Weights of a small GPT-style language model, trained from scratch on English Wikipedia.
Size: 11 layers, 4 heads of 128, MLP 1344 SwiGLU, vocabulary 8443.
MLP neurons of a small language model. Each row is named by its layer, matrix (gate and up: input weights; down: output weights) and neuron, and shows model dimensions 160-223. Each number is 128 + 24 x the weight over its row's rms, rounded and kept within 0 to 255. A neuron's up and down rows have the sign that makes its largest values positive.
After each neuron's rows, "raises" lists the tokens whose logits its output raises most directly, leaving later layers aside.

L7.gate739 [182 148 142  98 121 170 116 137 129 118  84 154 118 144 103 112 130 124 120 134 115 139 123 105 160 123 105 146 100 119 128 132 121 148 137 145 133 159 139 135 118 148 140 116 125  88 164 133 119 125 116 172 136  72 130 121  94  90 142 176 181 147 156 146]
L7.up739 [101 133 132 140 134 141 148 144 108 123 148 113 121 124 143 117 151 131 150 110 137 138 134 166 139 104 115 123 109 117 150 107 146 141 137 111 132 111 104 125 109  78 143  73  99 136 184 121 149 115 139 136 120  98 129 143 146  83 107 130 115 136 148 149]
L7.down739 [ 86 141  82 163 122 133 136 132 142 156 112 129 126  89 125 148 141 111 187 150 156 159 103 143 160 103  89 137 147 123 141  92 113 144 149 106 112 160 129 132 175 140 131 141 127 154 139 120 140 129 122 167 124 109  96 106 145 112 102 183 152 149 141 114]
raises: "times", "time", "their ", "time ", "its "

L7.gate3 [177 134 159 128 168 131 159 160 144 124  91  76 106 131 108 170 124 124 149  96 105 112 115 148 123 138 109 158 183 150 130 105 139 127 134 153 142 131 143 138 139 114 109 107  89 143 136 117 169 116  74 105 127 163 114 117 109 150 121 136 105 142 112 161]
L7.up3 [151 136 133 166 143 122 147 135 165 113  81  81 136 108 115 124  83 108 174 129 126 118 143 101 136 146 159  93  92  99 152 121 131 140 141 164 133 165 102 142 118 106 130 121 112 106 166 123 153 134 146 134 173 158 174 134  83 159 136 101  79 151 160 146]
L7.down3 [163 158 141 129 110 133 119 131  97 138 142 126 123 131 112 101 118  84 155 181  87 120 143 108 108 171 140 119 140  67 135 121 105 137 137 161 129 132 152 168 136 115 132 106 118  79 142 145 147 119 107 119 154 141 153 171 120 155 160 145 138 141 153 170]
raises: "times ", "times", "months ", "years ", "days "

L4.gate1239 [148 108 158 122 117 121 118  90 106 142 132 122 137 140 103 137 133 126  86 102 177 126 122 128 104 145 108 149 120 143 108 121  74 156 117 126 106 144 137 120 177  89 120 118 114 132 168 134 119 149  58 157 168 151 171 136 130 167 144 184 132 137 163  71]
L4.up1239 [140 109 155 108 140 132 100 101 109 119 132 171 112 134 139 123  93 115 109 122 132  81 150 139 124 137 120 133  98 198 149 112 105 126 124 107 120 113  98 155 122 135  81  95 140 136 153 106 108 134  77  95 139 137 145 167 122 135 134 137  84 135 113 141]
L4.down1239 [144  91 131 129 137 135 144 119 136 117 111 126 157 144 139  89 107 155 105 152 119 118 109 158 110 148  71 118  63 179 137 111 127 161 116  82 156 148 132 136 125 110 100  96 131 170 151 153 111 142  93  99 103 139 123 147 149 134 131  79 128 142 100 141]
raises: "the ", "him ", "them ", "any ", "some "

L7.gate544 [161 133 134 123 141 130 143 210 104 127 109 115 128 158 123  92 110 133  89 116 124 148 124 136 159 128 180 151 121 120 135  96 125 175 117 137 133 115 120 124 153 138 190  44 145 178 119  96 155 106 103 134 118 163 166 126 164 112 170 140 115 155 155 102]
L7.up544 [ 97 117 142  88 177  99 129 127 104 120 188 110 154 114 136 120 122 117 134  60 105 107 135 176 120  91 132 132 126 116 123 117 144 201  99 116 101 123 127 135  96 172 153 117 145 117 133 124 150 121 137 145 124 118 124 119 140  93 154 147  76  89 151 123]
L7.down544 [ 96 142 147 103 133 115 102 126 133  99 160 145 108  89 123 121  89 110  95 169 134 130 131 152  75  96 157  89 157 149 135 136 110 142 119 129 163 133 116 147 100 151 101 122 132 126 120  92 138 150 171 152 148 107 107 115 113 144 182 107 113 122 108 110]
raises: "d", "r", "i", "j", "ran"

L7.gate1241 [137 112 110 108  68 101  88 199 118 117 119 156 161 189  80  65 133 131  84  79 136 151 138 169  79 151 116 153 124 123 151 124  69 149 171 102 106 174 144 118 111 143 148 130 141 111 125 117 125 110 111 135 142 115 135 127 141 102 117 153 140 121 137 161]
L7.up1241 [130 104 124 121 182 141 139 157 141 105 145 123 144  95 120 113 118 139 145 108 163 126 107 151 105  76 122 107 123 138 125 136 125 132 111 134 108 142 131 152 159  97 109 132 141 122 152 140 151 147 147 118 127 165 135 126 151 154 142 116 120 145 143 126]
L7.down1241 [145 125 102 167 205 146 144 149 109 165 132 116  99 127 111 143  82 130 164 140 128 134  71 145 116  90 188 145  88 156 140 134 149 106 132 158 121  88 159 139 129  89 136  90 158 129 135 151 154 144 146 129  90 112 118  98 145 141 146 110 119 138 122 108]
raises: "', ", "there ", "' ", "cer", "que"

L2.gate110 [121 107 100 118 120 140 196 111 106 159 176 160 132 112 145 132 150 176 155 144 117 124 120 173 101 168 101 149 124 123 114 136 157 122  98 132 171  90 134 127 116  97  94 142 158 137 124 107 122 124 138 118 148 136 101 147 177 118 167 121  86 129 120 147]
L2.up110 [151 145 129 156 117 152 102 139 143 135 168 154 132 131 117 121 116 217 162 134 134 139 124 147 119 139 158  95 118  99 109 135 155 127 144 142 157 126 118 100 105 132 112 105 117  89  97 137 126 134 169 108 128 119 100 133 136 118 152 129 106 139 146 136]
L2.down110 [186 136 118 103 128 153 173 121  99 128 148  88 179 113 114 126 120 182 135  92 121 130 115 158  90 162 110 161 142 146 187 127 123 127 122 142 144 111  84 126 136 120 126  76 163 162 116 105 141 157 114 132 108 132 123 160 172 144 150 102 120 154 127 116]
raises: "be ", "been ", "ever ", "also ", "always "

L7.gate879 [156 104 120 143 178 145 105 113 124 105 140 139 103 130 130 139 144 113 126 111 117 128 135 162 139 123 128 174 128 140 109  87  89  91 128 118  99  99 131 169  82  98 112 129 142 128  87 183 115 127 105 163 156 184 120 118 116 143 139 164 139 153 143 107]
L7.up879 [125 162 118 137 117 129 137 166 139 113  88 124 148 137 126 118  88 115 149 146 115 100 135  83 129 147  95 121 104 136 129 125 118 129 153 141 175 103 133 148 142 130 174  96 114 122 138 113 149 169 154 135  82  95 114 142  99 119 126 152 122 171 147 132]
L7.down879 [119 132 142 113  89  81 106  91  98 119 114 118 152 141 149 123 151 114 154  84 148 143 141 133  93 123 178 104 155 163 158 125 117 126 125 112 201 104 141 145 143 165  88 110  93 109 118 147 125  98 121 185  90 175 148 134 130 148 156 124 148 128 160 122]
raises: "years", "months", "years ", "months ", "weeks "

L2.gate1178 [163 123 137  94  87 141  84 133 149 115 103 131 119 178  79 136 107 105 116 131 136 151 177  90  90 141 124 139 151 124 141 153 122  94 135 132  98 119 122 107 169 123 110 140 131 139 138 123 141 146 149 126 125 133 144 117 125 124 143 189 124 121 184 112]
L2.up1178 [141 144 145 141 123 156 128 122 126 128 113 155 184 132 104  97 100 150 121 123 136 111 173 144  68 160 148 153 132 138 173 143 102 110 157 143 113 140 112 117 120 115 121 103 159 130 145 143 123 171 136 147 150 122 147 172 118 121 139 156 123 130 140  89]
L2.down1178 [ 73 152 130 100 150 115 103  84  82 131 131 147 138 128 108 109 160 132 141  97 127 136 122 175 100 139 125 157 109 126 139  94 108 148 101 104 134 108 161 108 144 129 147  85 130 150 145 208  92 156 136 120 124 109 116 102 149 138 134 143 177 118 126  82]
raises: "the ", "their ", "them ", "his ", "its "

L7.gate1009 [171 133 120 127 145 138 118 133  88 108 151 121 169 124 119 113 159 157  97 105 142 166 127 137  70  89 141 143  97  95 121 145 149 135 148 157 106 104 118 138 136 106 140 127  91  97 138 129 141 133  91 173  87 133 105 109 136 122 107 153 106  84 135 153]
L7.up1009 [171 171 122 168 142 137  47 153 144  74 109  82 137 103  86 130  97  84 130 131 144 164 133 140  79 110 149 117 110 132 174 105  90 153 162 143 137 102 143 152 136  70 134  98 121 125 122 109 135 103 129 128  68  95 124  76 176  95 167 166 159 124 128 115]
L7.down1009 [172 160 136 114 107 124 120 135 136 157 130 113 146 135 115  91 111 150 116 175 115 177 144 116 163  96 102  97  94  89 170  99  78 161 100 125 140  96 152 141 133  96 104 127 108 136 134  79  94 149 113 104 112 115 160  93 158 121 124 132 149 127 156 117]
raises: "May ", "September ", "January ", "June ", "August "

L7.gate1043 [110 119 106 142  92 133 126 124  82 112 166 155 118 146 129  85 126 132 132 100 138 126  87 134 102 136 105 127 111 140  77 112 157 128 117 106 119 127 114 124 156 132 126 115  97 145 184 122 152 109 127 133  79 122 139  75 145 127 106 121 123 114 130 146]
L7.up1043 [119 173 158 117 137 171 109  89 127 109 139 187 119 110 151 128 137 109 170 132 126 105 113 103 116 120  94 152 143 154  95 127 127 121 115 126 136 151 124 128 107 118 158 100 135 154 112 130 112 145 115 156  96 146 114 165 114 130 126 141 112  97 157 124]
L7.down1043 [105 119 162 120 136 128 138 133 162 149 132 146 133 129 128 110 131 122 129 156 114 144 149 133  80 146 117 112 131 102 103 114 154 105 117 116 116 108 116  81  81 169 101 121 140 139 124 127 139 140 125 112  87 154 109 100 127 148  93  90 119 133 147  85]
raises: "to ", "to", "To ", "ta ", "these "

L7.gate825 [174 111 117 160 142 169 162 149 153  89 127 109 150 160 145 142 164 109 132  67 158 116 129 155 136 149  83 116 130 191 165 137 181 165 159 178 160 147 120 152  52 178 150 128 118 158 116 141 151 142 101 113 116 178 140 117 147 127 122 128 109 120 145 168]
L7.up825 [156 151 138 117 159  70 125 161 138 156  96 106  99 120  98 103 175 123 140  92 122 144 130 116 122 188 150 142 151  96 123 131 172 141 114 184 130 142 128 116 128 156 136  94  90  92 137 152 101 160 116 203 130 168 166 131 137 162 106 130 115 118 150 122]
L7.down825 [124 141 111 143 186 178 158 117 114 121  95 134 148 132 121 119 121 131 139  31 123 101  97 109 109 126 136 136 170 148 122 120 155 135 164 143 156 112 118 136  50 174 150 129  91 109 137 106 146  78 124 157 107 138  89 136 109 138  83 150 135 140  93 117]
raises: "years", "percent ", "years ", "million ", "000"

L7.gate29 [126 146 106 135 136 114 141 152 148 105 153  65 159 116 131 150 133  83 113 125 121 131 112 126 150 149 118 137 157 123 157 140 106 114 150 111 116 134 122 130 158 131 156 121 107 111 168 148 162 174 169 152 150 147 187 127 100 158  99 130 130 166 166 122]
L7.up29 [114 146 121 143 135 159  87 136 164 173 116  84 138 146  87 145 157 113 112 131 110 114 127  98 141 109 152 141 150 151 125  90 102 112 128 133 143 121 160 137 131 138 184 141  73  74 142 121 152 118 100  97 124 160 201  83 112 153 161 152 135 184 100 146]
L7.down29 [124 108 121 121 131 139 136  96 148 158 167 125 105 115 133 133 157 121 100 156 144 139 143 114  91  83 109 122 151 149 146 132 155 139 121 119 145 128 119 132  99 113 152 150 126 131 150 105  96 105 141  71 123 172 122 153 163 121 152 149 116 140 143 159]
raises: "of ", "of", "to ", "less", "ust"

L7.gate1079 [166 147 102 151 154 145  93 132 113 108 106 135 100 111 129 127 137 109 104 107 152  91 161 106 109 147 131 164 116 124 123 114 115 124 147 126 135 149 184 141  88  95 106 176 148 113 146 159 136 128 136 111 144 109 118 126 158 118 142 126 128 123 116  97]
L7.up1079 [ 92 127 140 131 146 127 150 137 108 153 129 108 149 127 147 114 135 115 107  94 103  89 113 126  97 150 111 148 105 176 126 162 123 133 113  92 100 156 133  83 108 132 128 175 122 132 140 141 133 135 110 141 132 126 122 117 148 120 152 139 162 117 104 112]
L7.down1079 [151 112 195 100 180  96 106 175  89 118 112 186 124 125 122 133 129 130  88 149 118 106 127 137 143 106 116 142 131  87 167 123 141 106 117 172 103 123 116  85  85 106 135 131 103 122  93 133 112  91 112 118 118  95  89 118 153 132 102  75 179 149 141 128]
raises: "as ", "than ", "from ", "towards ", "that "